Weights of a small GPT-style language model, trained from scratch on English Wikipedia.
Size: 8 layers, 10 heads of 64, 91.3M parameters.
Architecture: LayerNorm before each block, learned positions, biases, untied embeddings.
Training: a variant of Adam for these matrices, 522M tokens, 11173 steps.
MLP neurons of a small language model. Each row is named by its layer, matrix (up: input weights) and neuron, and shows model dimensions 272-527. Each number is 128 + 32 x the weight over its row's rms, rounded and kept within 0 to 255. Numbers have three digits each.
After each neuron's rows, "fires after" lists the tokens most often just before its 100 highest values on Wikipedia text that the model never trained on. A number after a token or word is its count.

L4.up690:113162173125207087118133134148195115098141137043056103099128041124105148127097156089104122177091108149144153154166148124081186086141125145122140137112071136120075087116045182125117125193079095124104156141158204103072135167150161087034130076145119101173093097118131109118129148063102126110132161096225136136169122097081109123122157166087053190098150110108095114130136128118132137130132168139119144154152114151107143146176171146048087135072150195087132163172158170103140105166097153071101110138188155158148083140140102179129138143162129123159115090068104136085084136188151105127092160128087157136145100128136098091174148135120082195152115140105152119149076079168185132119149149135145143158132089166194136085108098122140145137123054145103128134136131090162179165111077146
fires after: "," 64, "." 9, " x" 5

L4.up693:107143141147180173123148163038161135084162104127146105100099141122136118122075119109123118130167128145129129180146129129148125153124221095158132158085091117075107108105143154064113158189057114095064055123103114119109148135123079189137087158116161186123105110154124152108125166091168134130096155095077140163114114132102140149062150172102135115175121160121109147095131107149177099148201184178190053133097106142096140132133153130138118129066110128139131183102142131126104092149166089111098113075137186144162149166142086139112033090080163110154134138128114158081125163072142170075124105098099091141069148093121174151111104100097141141138113176085136137129106110152122145113118138085126104150143105100153163041107112161129170139106127142145098094137127153091175128115157171
fires after: " |" 64, " Shot" 5

L4.up850:154138141119173127142116178141126126149143144115120130145166176145126111113143140114136128101138097179083147127082049155154139159121110141164130150161166117117123114154118146106133038090088079106122149099156141123104150129182133098081120133132154083114109106064179108117108110108178077124116214124149142122181110118074121131153125156086095109112154157136162125141163121133110150121142079167162152152117137141100143119104193099154103110165107155135134102068100135133066152154069109124071118117220107150107197138134088113124099116138141124143088104179139135145082114090079148143085102125203121179115127103141113145163137126119118167137123153096104128114135129095140136080112140148121147197133135075160133116153094154114152137144105142144102153118016143159120150156124142
fires after: "\n" 23, ")\n" 17, " Title" 6, "==\n" 4, " the" 4, "|" 4

L4.up706:142085056156128091160057138179101153171143108114148185065102132139168108143078117149144102104153151171116172152088110127115110142114159117172114113165096108124141138119179138132158099087086119169148113085144109123144174169109109128070093157139126134134138077129143086128139131137118090133153151113155153139127194084156183141187115107137099138068130220068200112115124106096135112091120106185180110143152092142067125122084136136109161144147123093106117154114107056144129125113123106171169105123178134135117206105130133091121086087108195149141155136128126133110125093114174087150048068155151145233130155145108102154091120190068184175063103143135060140088166101113075220074115130126096135092116175101106161209090082152097116125180076093177079087072098087131097108153143108
fires after: "\n" 36, ")\n" 15, " " 11, ".\n" 7, ".\n\n" 6

L4.up928:107169135159142113051064150155119139125157120187149139168091129142141161179147123119144139104108119146184130125118110170174113138153100135159115091157127114128178106124163133126135123127109160106117161174124119163144163118096116159157161123163133071140123200140143114124066150109115145146079077168117124122177090122118194149092156000115111141123157139090091093145106116164121140159101068101151166093118114110134164135189107115090041139143141133126160089101082076138119104170142111141137182116133131096125195143127130201141124150109145132161174171195148131100128085091125176166115051114168103123141186115097121132143060145135097139157140100124099127112113166108130091046124096129087121109131133073118106168095131137122172088168111147095129192108156176136118181134168150
fires after: " (" 40, " " 23, " \"" 11

L4.up506:080083119158114149128144128175126155153133125156174188133154162127169157147098142188153091110076084095090160125119148129137131139119118068179155160154091159114105150138129085131152153083160105075130090086136055071075155136173143054089088120115142077121096125177148183117083083171099131105150118125146122117142133160161063137048104090176145130099132074152250146184100089162172084137177142093135129126143083111123130055149122109129139170194089130185141132055096124134121120095150124164081110132100139052130137125136124083127143105120131121097137102113139100131171074134091170146116083107109062119106149134146111121129076171139106101159094145098030173139098141091144127070110150105087151137123166150100143119145142120125154105176173130044117168109128125130151168156103174
fires after: " the" 61, " The" 12, " \"" 7, "The" 4

L4.up1127:116162139130131110128177146136088148115107133181134190123122115144162129091152112181158088157096105121114103079130140077136107130174168130150108118186139138128163099143144134125163127123122155068140107165159183098107165165127129105159144146061124117047114074147123167089111090175084111148148156188109179168075142160130169141106145189194158138143121138104193127150178065091125152108114098181098090146139094123106183068135160138093087149105133100155095108152173127136108063052098141149105100091160157070146143157138135158104169122151182121103111096087124111127152133082118178115095075142130143127100126169158112120118096139107164116119100105167073096118119162097187154121091179087155087147103096140133137159132152144116094076143083128112159142084137129096132111175128171
fires after: " " 51, "." 22, "–" 5

L4.up875:107158151097149154150057123078161214067124126105162187121143170150118068138130070156106131124048162129131090101135086133074173117135077180132075160121187128127113098140161153135143094143129178188051157180124068126184158189098103101123156145127094141068124160051204132127099159100074091119119158128149082124131098179127143130143142091144148124097144153107148151118131158132127126162108151127129118128126146104134153116145114118138108123108175195100160094156137167122170172067138183131097140145144098115155107144135161124100156077136152107143110113139147101121134083163165107187119074093187122135105083168153143146112110112186152158085104127105101107178143192058089138113152152137139098166142129130100112178127188117108097116165116129120138177098132168112112144134077103
fires after: " " 37, " $" 11, " \"" 9, " (" 6

L4.up1274:083099125114107119115075138129134161137081155103107088105135126104120076106158123130069107077116158140163193095065157157068137148170072097194143196164136162132172171165088093137185110145132132085129188102151136094115091119147176127153129150154130150089134094081155152098118117106156160115079149168168083151127109123133142142151130182093157098126179109116121114135173116077127157103150183153140136165133133183086138102125185126135115074160151118155145124150130132153108050131138132153232108073108108169112145123152110181116081202149135111166136116075124145126128177114203100179134187145106164138082078085092111137093178172128155085114139158100183154126122102092119120109106122086112142186073126116200143089110163166126108136114117119139119111137141081102102054120098154
fires after: ".\n\n" 22, "." 14, "|" 11, "==\n" 5, ")." 5, "\n\n" 5

L4.up106:102140099072122163079090118104153131121115147103076130129150141148152106094134162141129167139090150073154142152023129150076136101091107059153138168144139136131131144108122167134181129146196132130175138131151132148158128099130151064180122131110176162132144155109163150102122100188159106129149113146106086139141130100134145145175107105134165091123203116092080102173160126061140153101119127140139199160161152186088145106130097153149104118109158137105139152179153135138119054128093096101151070075089112103112101104152138169157115164098090089183116107111139165169104104106130044174164108113081169133126071117146119133089160182078138095149168185137144139107141103079121130134123190144105152116093132069152137105075140133093041100130122121105095081148160080201130158151095162
fires after: " " 48, "|" 13, "." 5, " No" 4

L4.up966:118096109056106085098115128176119129133092104121148115133132139082103047138139121147091118110126129096097136110064111128080217134110072121154122228168145131151141120154166114143214134115163125123162179114167114082126176104121142027186118083128158160120132126115157121144104086158126142084139123105131148127129132103157093172134162079148146055163179147095152136195150168037091130099167122117150149125201111182140152098120147162148152105147137098195139168160100177183130113145154132122133144080105120184117130124217132109126167127199133125152142135095139100168112162172185059176128153114118208199125108128134127122173187201116186120141128135115184151105133135104177137097124134122060136135142139162119128130077120095066084102152078141139110122129117154129144135109145172
fires after: "|" 41, " Lee" 6, "The" 4, " " 4, "-" 4

L4.up31:099104128150149156092119115169151131151120134172191134151147154100085158134153128162148074110114060187115144052136122098150141168117120140134155128209074114139126110122134117121146129085190108084142126073125130193127123130175103134142155133118128069123036123136171151175090114107072112106175128148175098159144103167164127122032168105081091172050159123132160139119094086112104116124164078134144105062127093097133119043129137155121134172145158116098138101076129119117172113109139169145124121143138123072143159149128131091147106143155152171089181108103152163155157092132109168177105096077177101124109143083158150142154076153103084081135080137092069133066124197108121102065119129068110128107154164126090207144102117139147075109133128133082120189124130127171182123129096130
fires after: " |" 21, " (" 18, " \"" 11, " the" 8

L4.up560:141133170125132156100158125071161191113165143138149117158107134141114029175127077151147129091097154156071139141136089133093149112164155122157106167128126176122149116121115128072134112184142097126087196170114119119156140176099112112082119172086129151073110183116125182125077163088079145150081153132100120121112136125061137119146095119122178080106132107092119110105128180116081128144123096103136123135113128092146094121180121155165124103087143149045103162114164240110134146101094168097112142115148135110154070112080129109139161111092117168136157131137108116123149135163101100150156087023131176129156129154071158107129115194129121128149134145111095150096163149076103094143112125164067154210109134194153149082130151141117151119156097117078151156142136138132118139124133128
fires after: " " 28, " (" 18, "," 16, ":" 6

L4.up818:157157118144187123089167124183100120149089103131239182142055147135167121132189139122152142186174173132153157145106131169136158118111117164108145111094100072120170129114079123125105067126073170103119130149104144112111159116154124129128114124108091163115135172154137125138066137091142076138106198125115092171097136069136099125112150164151140172116144145086213129155094122142120122126126127181129098140131088166113096108177130166068150127118155067162164137104111101131147071143117139125159171131151135106178152130128108143181127154142113109132194102120174150150113113120119184112153119091117124106026096102124114130111114109111092142122144130179061137097099092095057117107084114078095108171101125149152172209105145170121150197148061142100101188107120137139159110144112128
fires after: "-" 62, " (" 5, ".\n\n" 4

L4.up698:148127170209152096141150124101104110068165118127119146153104197096161074148118127136095131124166102134111063189149067115130126079203138163084062138128142121111128127144211120155126107100121167122077126206117137145186127105114123098206124156104149157116154132153083122107127115168126066153136140158154082159171130118108143147088097092167086119170148198153173138144131172120037074112119118097105134144152105137142119134177107137136141178093135149152152076116078084155143114095116151101125255105130122199133158106128182159083127096136157128112109163142137137083145159120130183154091125106109127120137122168097110149058089078151177132073089127134090136098051215123132210147107131114097142084112065143133146134106155132092060116132108157145141130180147144108128158116164093
fires after: " " 70, " the" 6

L4.up233:093110104157117095126081126188111126094144095180159173143136152125165125138126114181130112123135104121157165124146107129206137116135157104108121149078149132107210114141181088098165139086125130131103139200124202140088136166142164124178100160110135128176133176135141108170108153094125100221103123185153111163196133053081102134158132103130118122144107156137101140139102154153145145060142104125130085096124097164125122140118097129068070181149125121127128107108119123154159123124138116124113113110156113147142098126126165122130140149081127204173137189133096139123138074109119157105116031074126134107110079157123176175118145114126123179102104119130130144129079199128142141114122114099110108184165111151157136143087150147141133184136149107113150148109176081056226111183151173
fires after: " |" 26, "|" 12, " is" 11, "," 7, " " 6, " was" 5

L4.up782:175149103175206109115181149114151135122141096146088134107135088160165123070172142123141113174167124134093156124144155118186153094129139104108156165135089078124124120148091150132133127192132123149138078153095128075144099151123129136127100160091116176059131122139123155127134143162176187132121092141083118188193136158102142171126105179124052127090153153109102108184092147102180109146143155115117127190181180184086168126167128143090089111106094168131104110073058088162151067096162130133157115093124148150170196115148137175196103159110090124152123177118137137150121156107173176091123146078169129153103096161142153135112106155127076121149076208138123115088086139112097136095118117156107121134124097124103156167107198105129140083054076099144145080047140119077159081071122103
fires after: " " 58, " (" 12, " ." 4

L4.up80:134104164097176191149098129179166136157126104107123111166122088174145139107118122215126107159097093124094070140123108095165174120107201159086089140111066127116131062139108199065126176155067147119130170096127118178065161115135098150094134143122101133086161139139110170129119130139112120165081096155145121151170131135136081168124091100177072109118153123095199174149071131128103140125116069139144171141132075141150151124114190150160085153127112180124159138158165088156117043141097118099159144056145124130136112152077075138145105158096139141112114158138181112115104113074120119150116101134090144161126100072142080129180121141079138153154124150151145124116108096108164196073146126101081087125104166107137193080057155136130123137148121170064173120058076114110154107117157158
fires after: " " 27, "," 22, " –" 6

L4.up666:119153150116136143106161118126088104139167124102138181169108176145143109135190111127135139110094109138120096172149170143122125104159085187150128116132159081143165167119172137107136165163117067090095165103130101115170141125133087067124113155101127151090153181132160161128124157154149012149119157170130117123151123205161143150160018114173172116142142203155118118127121155116162138125104112098151104178140088140140127136112138131111090109103152130141139117098086116121114148068134153117051196126095125148138146123110153130079138154098075117074103133128102117141125110094132119154153121107093139174142070148139108141063091069165144122033159101085118124099073205068131114155065129146142120101166082100133094174107165076129082134077133093107139127173104099147172104153156165
fires after: " " 96

L4.up159:139109076114164149129076122117151107162118129167132094156131141137120150187111124136178149181116110141158076150135117167190136118156162107130104096174100135131139119141166160075059147089127159130144086115164114161129130174158145135086123112141134069110094114127136158151087119068114075100103122200117095134185116085101144167138112022089054130084127104071152131165111141148068095117189078207142167093127144101103142096172122144111086144150144093140132133106099117144142104146075106111116138118167153097125117154116134127107135104075089095129098157150155127092126087098155105163089074086121148133105146180113137156127078216108053127149144145153123168131116114094133198103114118099128107163121121097180218110066078182145116109191070108080102124080099165170135170095116115
fires after: " (" 63, " " 7

L4.up555:149132128155136116126205081134152125104128117138127157154153100185154131111104135199090106180088075086178122126065137157186115162166156097084175126112149106128136112145126126094114111134067158083109146144178109171113173120172123147108142183153074118153141137114124090120115098136164077141135114203188130176138117102091071116125108130125148179141141119113145109139158138163081147135112120103133165170133094105120110152188128116074104156113111140182104125139136142145154095068085109142124109118168132211176143116137082160158077112113132111097123124114090092103108093123139136165141092116159115083104134141077105112102123143124150241100114154096109139106087187136130148079102163115094134113147048119153191149099144148114129126123123180128104132122118121122181105185191152
fires after: " " 46, "ij" 4, "–" 4, "4" 4

L4.up853:117121120137181133119081129111165124157095137108130118181143144126158153140169126148155119182162102163086103183086106183167145148176233154106136128160123154121145055141125154106056159120106126146139070146085064159138165142112122182093105122125157122083084147124116201147124074075125127120128120166069096138125162096103138141129133098127075180072154069062136132099155169137097081163126117142161139122115121117154156122129133168082088139132118087100138125066101104126135120137102114152092189143173121111073152146107108188125102159076112083133124110159222142124133140117122089162084130153098106131152143139117128163187079145102058108149142092131110167136107119119109131107118122102112147105079059173194146117120100120156119104197091127083087112084105148164135148108117140
fires after: " (" 52, " " 28

L4.up140:124164174140145148125128140120179133158113152167147153120139106140139111164205124133154210110127145140118080201152110128119153072130130177102098095180155120093154136127144113117132109127119107129074157126089140145163162118147084141121128188136147122039135181112227179145100192118085053132130193078118155125115131123150164137109091090152135127131147147131126099109165126119131126104108064128145129183136133124140129106174098152126069119072162153116107129084184135122120129070105123134075163159168121114102141151135127114122184123161156176081098117151150129142141160102099211135133098098076156211139119175094144171073083106144147132131132104102091092113132165090102079114085137133137148109183102190136087144140161132134152163145020080102148112125089160168147113173119190
fires after: " " 67, " (" 8, "-" 6, " A" 4

L4.up842:097108100156217110103104113093109146159151123186146143110138186128171146127155086143167131159189073144086096126156108078161144102170155126124032117101091126115148062120143172080082118133094168045134063151158117078116129118157127146116064172148134114165106149163137082145055115115106100126108176146112177143121122162118140123142119097113054124138105128070189111096123133139132118214209080146157129150103096152103136169100192122108091183146112114141188077074076116142130086142131157116091148088149133127105161144110082178141102128126146118116077146148122110091163122101090132125100064152150138127113151225159152090122084128088134157141107139134024188032062124129144147083122119114094126111123106104136168123127133157114103114147103174092091086113124132123212136181134129
fires after: " " 32, " |" 25, "0" 20, "4" 6, "2" 6, "1" 4

L4.up836:139086195138167115151125134159165128055047119121125224146116032189146123118172156149115148163134114146166081111173058075166152139171122106130130141165105148110119121141130128157098133106137087105134167121064170163073099229120124101079119181132102125121076110165106134105088153123086100192079154155125116129105127140120150121115128131139098169093060153125198140130090155125111131099129108162100126153141096156110160104108131150123028144100127130135087137205143072111138070121096165113145072134118122141178075185155147125164084124105151221122157129105116102086130124107138164035135109089187129151120117117160137085157161198066167175146073136132133085136091198166086139134178095138088079117151158139075094150086131149152084139135117163073089186118146151079180101177103118
fires after: "," 70, " " 7, " and" 6, " |" 4

L4.up643:088115127126165123127102140122133200166181087092122094147126187161153107094054146142110133153143098112062071147120131128192156115122128146196108179158112135132133049158147160120170111119075200117160043161158112115124173126160088054128088201161120135150127136132113107074128130081063046113134100143161099186142114139131120147164156072172135094129138162095175154133118156072118111129111117131091142149170065121112141174081141153080081175154125105164123139112067150185099102163107141084160210163140110160140154101158135142123069091119164072113110171147096190127148129131151121171068092152082170175108161146132108112167132162103144128077084154095102156077094083109139177111148105117072182101118135098086130183108120116087061168106096150047130089144170107135139067123125115
fires after: " |" 57, ";" 15, " " 12, " the" 5

L4.up597:082091128109156147084098110149154194111106137106110129201125124127174122152162150163090162084088146060180184092091088100140163103107138116138080127165098134118159100158117126087141110095156184139108146137166119177161136134060099116110135092123070068146130088096130108108061074141151093079135128136131135143079094076140126158122111056126147159109134095061122153149142133129078133160105128145109118173163123147122187086205126178087103136116201113125184110133152045161123125136090112185154163116172121079150162136122077198133127160063166090122154126136156129154105137131145104147114140075136141189101153200103094153171175197091142153126087146173218130118094117081117123111119140121130074186139144092160116088130122167110091116075130147089137139111143126178120171169147131
fires after: "." 71, "," 6, ".\n\n" 4

L4.up1061:118142153169211168115128166084137216175122106120120130116077090183156136097144137079125124130156133181145061186120123069147115113176118154158113144099067114091160139152168167148141105177118164051125101131047134095103150133141071122148074127070105140158111149196122122140111210157102127128133134060068179171121155148072150127187115189098035155124093110122193120135100123118123128140135147170128104173137075168114134141127160123075097128080131141127076096162141106139088058139130158106117150071168143130165189158110138142132152130132131126122069139129130133088115141097136147057125086146157139138134104226178118084100155135085137102132072127151138112068093123099074160174121142106085105129107112068138069085112109139139104104126090138107106098113131157153174140135166131
fires after: " " 30, "0" 9, "2" 6, "1" 6, " |" 6

L4.up498:148134103139151146092112116167105135146132108182157195201161147157197124171155134216174082149134157119088121097135121124164107130109064066130126153161105088101149103133167088084124134118122138103106172129112210108130147141182096168131045136169112111112091069176113171096139127201103107143100136158141146167085139142159109150079079132127139112098138148153184163159118198158141166121151083160124136139121065123116124116142106137128081124129114169107101095117161088132127084087127183155124105081175120106104101107166096083163155113088119159147162114139073130167098075086115133143085069068125076107113087157145088125133138154103152167154108176130051134130083193117144144081095133089069068070145159126055148140026156152066081148165173177169147156128127116095127078142175175
fires after: " |" 21, ":" 13, "-" 12, "," 8, "|" 6, " " 5

L4.up404:100119143162112113102143165120105105086153120086161160123116122149166086133182079153113142129108108110072116151130123131120151105166144106136116146187139136123114143141139112136129094090157100079084129148144070172169219147148134158125083193088102162092138078169140167135123130126137149089173132160100178155132137154150130128133089112165155131134162137160184129134145097141120110083164062174140072127149142144125119031123160088117137146124142081172071146099104129152110082096081210180118125118143128099138170124086164103152132113108141130146130169160205143153142120093065113197121110132124143141083090151126112152113069106110161135159051208142082109069114177129081101118108136090157153101156126117142149193083156152109075109120086155140142106135114117144184118161130110
fires after: " " 44, " |" 13, " by" 8, " (" 4, "." 4

L4.up517:095154178140191167135147142160173149169125136152085139102179108136146106124126113112090077144091036110085127181142124108082161082131121140176141123155139133133125128144115075108122130089156135138185107176121102133142126089150178086060101180115193000131092159155131139122139080199109125106134124122132173134041144183139094120063075103207115123107143113180148101131079091134147138112135125093150093139125113111123121109127214160116133107091108143128162116132169125138160097112139133190138134083114132120174120132136118137067132159120111143084166111082182167094140150140133170086045123092144129198128126126122164051102153158066132138123075112095116215130091112107160131089096125085168126149153166127103149152058116118124104119054137114052111166156074175094173116122090115
fires after: " the" 55, " The" 12, "," 5, " and" 5, " that" 4

L4.up578:098094138130080121111085137103091075107152139131110142184078143147169128155116096121150055098137094132084099140128114140169139156109110109080114150109120145121103141138182164140104112188163153105116119095076120104181213057175042120145156155100064155130113087171105130078069101127180150057164132169128081153128097136137111135138139121140130106190151164085212099110123112091100134115127159196174148098132123128145156136106095081148149152079152184180094130069108101112160072125116163051140162076148157129155132100179124116133109094147105102157098145098106108160141093064199146167132094137086118135137126190094080123102116123140084160081148125167130146095084196148112201148069120144075130104148116114132139155092176164113087121146156211147140114112130144146159132141245133
fires after: " " 90

L4.up941:101123150151202084105106122172144137146191104132121126111121156105145138177076166168138083153182152157097128115099071097155121117124126181133114097125109136107117065141177085106097090134190183118133119124112165146139145133134125142088141128109086081136040129135132135137131102156176138130133156157170116178186101125072103156144118129152137167084130184133240112125133074116029126156132093188137160100125132136131175059158131148089169171158136109151099141109149103127176075126110130107150119113174135101134109111126134119115139166085122160116191146087108137109107090094112135161081069104117092090097142139121129115133094192061095164136101137177160145116127107143165148087109071089076126129189157113115140144094173163120128133175138141080109144112093159111124154126125187
fires after: "," 36, " and" 27, " |" 14, " as" 4

L4.up663:117133095132135103069121124123135142170172118163145137143197168103170139080104163120127081141182138139064141154112134112081146198134117109173119135143141094116168094139194162108165150147084097091084081139117084101132129105127117101129085114120167168135117109147127159093112105130212156137154155113147109134052148099149097127133128148071138161132135103087163096131193104073072097200116136134156086115120115138105171151120118181107126187116146131123141135061085125137094088075123136097090066074132152101113209177166124129160129157088143134136188115094105177211125141131083125157156171130101120147147145121094151128144137150086121081070131155158159124100130126161096115096096163122123140115127059087097136193138115108095144084146114129134125080146103139181098141105090131
fires after: "|" 32, " |\n\n" 14, " |" 10, ".\n\n" 4

L4.up507:140138138136174129143163124152140102123128037164090172091067086158136126138154125156173171126185076157125150142155148105150122131142161143137153155167078202162103123211091097111066123159104111169096136097071146152127181185113095163083113150124091137132119138155073132090137222124111124151108132112120169214131102150127168197127113141098117153098088123166126141111092163138124096146155153140092132151172043186091146168149147133092111147093123091167127109099126120233147089083119144156111117103112091146154114099108156124123114070151144182105134165129132101102099145106096135058132114115105107161093128163131145092079129131124085172135099156190132092152066109117105139133153116132118077151185108111135148099105170155051185153122180141111153129077121110125124080137158129
fires after: " " 31, "–" 11, " —" 9, " |" 8, "." 6, "," 5

L4.up7:126129130173158098180178130095119154156153076121112130109094092117107156151070141179139124144167119138138155118149102103178126093149200154138174108124046175127133135131101152135094100123121131115140129145134116183143159168138161191095110119150153078134052147153129131119156086051083127154131119147126144133174152133099125126158126108111088145103146127123148142135129111152071130146137110114098131123150096114146174130171230195113133143122121111122115175138176080114137095138096141087177110117134149144127110100094046178090098075146139177137121161123162153066105131094144159100107123118079093115120147129114125146115072169056080139175121129148157106150114100119110168071131154114087121109125127114153146104077133160158152141092138142074140103131174123157166131137095143
fires after: "," 85

L4.up187:120171171123143162137091142138209152163113138157178235112101136152131166106117194099135138147132095161167103083097130127190088179137147157086080125150150160133162124146143124064137098132131146080070131133155189133140125178134142143121110132160116098129131137118173136126066172077138089130163187193118100126130147114083131144099131135064144149118158149100159126087171120120091145121077092208126086075127049134132087119136097148089126136129170126136174102097084081138143087190155131116152137113157119123094121120112146127155095116128097117169145133159087123110116082096126091112117060131146108161099151168123101146112108192126094094127125145141081143149152165113105124074116101104097148110110108071163101142171083189117170107164126149177142096101098095135154141185101107
fires after: " |" 30, " (" 19, "==" 16, "\n" 5, "://" 4, " is" 4

L4.up1171:120106177184126171126098173117107123160118124160131145156128119140149137129086134071104129174146141161080105162067096094189143111120148153088114106101135148139116092127173137103142211144128108097170093139154145164095181141136061188157104181069133146105122110108099170158096170122136161142117099168124103167175141101109154163176115089085069146185134140173144135094116108119091101118086071154083135129106146151124142166113102133153071175084097173152145089104102136160092098103099162092192092103161139128130121128116162164156008114113081108128099171148142139034154143124146191102087097156123097148125140139142131173162125172043110122153125139153201136127164152158045145137084143117036155094102108106148074133140154145136128078216085156121099069101150161156186136127158162
fires after: " |" 41, " " 20, ";" 6, " (" 5

L4.up1260:101142111136164152077090113207119133112113115130138108101125088130106107169183111160086128074091131108179162124123087108140140116148160136183131105158054118112191139147141135129141134091159167129110144166165106151134136134142161088152137131110193148145135106127141109144104103158131136147120107146171194146109174109147175135150120109155147050118146127068137142149114153173126148158138126135123135125130127137121128121139163225113127134168091093134157149121099066133105118134178073170102164120128101110157131067102064169103165115088187123144116093142129131101081142066093111146178183147060112126118073173040121144108154163162141138153094128173130113129142132184168151116092134110117149164168139106202201090120114138102141181069156119071134065169131049118117153136131113
fires after: "." 61, ".\n\n" 6, "," 4

L4.up1125:083186140162155154141073141047105108074114128132195110111102100117146149114096129108099110150148102167108066174138076147129135157110135104141110119103100154080103098116165172085074139181118121143095107137117092101055170164149148178149090164151139098163048170158085191116128183089191084161156174101059170124142139095097120127098169126151136162180060103136135081126081148134118112140168147139152090108080105083124166133132150095078093119098099115102145168115131143116100127097118146138071096104109163133188142141073157118103161067177143176065162177082104149050125176140102203046103126098131137117116094158072150151083088070114143146133090142094125087184116098144093152135147150083126125165146087140182162070125127133148116112134115130134107168131163150119220124126122132
fires after: " |" 43, " " 21, " —" 17, "–" 4

L4.up126:142110080120095104153124143130036122148132116170208161084097134086125164148153133173157114200130083132202158152113127132163159148129116139128068128170076087133175118126096115121073134153097164167097127137124110166108124110128141133172119132165100141099169183192130111146136070088158055135116162181110129152131126120121177146116082131114113136086146106044214132133161100149045096221128121171123139127125065174111146138111110157130113123160146093200121120095124051132161077063141109155145124115166127063147107094094074135111074140129064095052137198168123121148137105115104152166134113122123114153118182118116154186056099165167072110101120120181136108057116099117157115081089138106081118138191116130133125162138164166118143121141183135118125091097137192199128097143168148
fires after: " " 39, "\n" 17, "==" 7, "\"\n" 6, " (" 5

L4.up459:112128062144110109150159139142122131156098121097156145096098142100125060126134104189154112164128140102160160118064144168122127151123149156124148134099128130125186166114140110115133105108123155103131126111147078109149090115143184168073061198143090138110126082065157129108119062143184120145106142150122140159124144101138132107183112178069131085128174138101165168123134104087130126149153133199152105168144094087092132137169172141105142111156142039150118078089101115133081108137106134083157148133165140082091115079116110140155106215161140150188160107131118165164127143128178111139112115097148147131108113150062108134111096132068158119032116153147115176112100146121134096126064125100068086164055140123088079182149144156122093043154148061083086115119117127132095108156180155
fires after: ".\n\n" 64, "\n\n" 6, "|" 5, "-" 5

L4.up794:105092101132118091091133161098135191148167133162161165151176144126152131088115179109182122153124098130020124135101100127134182135095153104198035151079132130069192085125147187119156114146117126078118064136158049133131135042126104132105090113153143103107124149152126133099110110112139138179169175138117107158123104119146170136152094132071096150128159151119144134114170081110174071174144114107192150158123105128123133115077138121126095124191125137147117137101127136111114104149070201126151122085145169072120148129126110137167115183116151087094086106170106127163127105087123099172097106158152140163119153131118146121164120158118146062068152148085108181077147145158105136091072128087102110164108104052141200150111135157115083140112110113155136089124096074203109136117168118
fires after: "|" 25, "==" 20, "===" 16, "-" 7, " |" 6

L4.up535:115108177139188109152133133150116109157127123125126155194113180133156144110145117185131125131165061173116158154124123073185135125132164161082124134131122166107144096132149208118087172140068186143146093150145086157113216124180160145148128113108132086136137155176119161135061053120128119193094145121145173143126086104114084131147089099152087105117173170153168146138117138135101110136171062195136120133147057167125203152137161179146112148128120160159103127132129090120074100132107094067114188075134132069132131123071078162170105150125163094104183143104157138127120110137056168138108125159138129133125170175183157151110091127092018144130093127160129128121060162137163153115121132113095134157152071121092166146109129147120123128184157209087130129115111099117243150224136136
fires after: " " 48, " |" 11, "5" 5, "4" 5, "0" 4

L4.up70:102084130097185089136121144144130103171146151111146095148146138156129162129135131119155144144142057149091099087106082120177146103139182090134128119099143183103154123131134227123073140114153066095168096091165133172152147127104132134132101194131128116138095109162122124129056111123033125146103111177125142138082092129115143135148071153148084144123171049063126123115160110159165067074181125121160203127127100156123161109076133161093087120163099126176089023043127098101129107130106117149142123138128153071115097147081150126141126182106066127127099164192094149118159092127087138187064077156157139154133114142130135118128109123107135122162153124156192132099082078140050147082142095110169157146089112101193132140112124125132125094146067129137062063044126186167096121108135132
fires after: " (" 56, " m" 5, " \"" 4

L4.up388:102126128200140134151099102131137173142093115132153068093137075112152141133129127153157087117174098135158152107048166129104099113121142111115141095119119116131099148160163125134124163129146138092137134090135142163111125117072129136103092092130153096137103042149168119149140095075172179172084148174160101142175135127127136188118075099068093169119128092182135137177141080152092127204157165185150081141129127104118170116129167146099164136132142184149115139165181098109169130092059137151087077127127146111121166194096110087100133052116137163133137116082152161125096046149120143118073123122107163102084107172110108152145126108122100186142106133119184078151140128151093117141112152110131086130140121177129095100123105167134189136222127157126133107111131095163129131117168110
fires after: " |" 69, "," 4

L4.up816:098209165131139147147146106148155147134083070130151113104094088215123154130127105152128121118105140122134180137182147113179099124109141112164155155135084193139106164206130136101109107135125182120134134191067118122113163143094154104100152166146114101117116170167122159087122160116145114118106117122103165229088169108113113211105081084155146105141075143173192149166131132150132180147161127143106066144174117156125171134100146141075124161126120158148141125150122082228136094112119131138107116112094123154195079087107099143103124098116144170126142170133133109120095187129133165042046100160128110126124143107123105126091164165073122119120078217140124041177096153142123117143144143120091093137087092142089122101102136102080145147102143158094152147153143097093213149128097107
fires after: " |" 37, "–" 27, " " 14, " —" 6, "." 4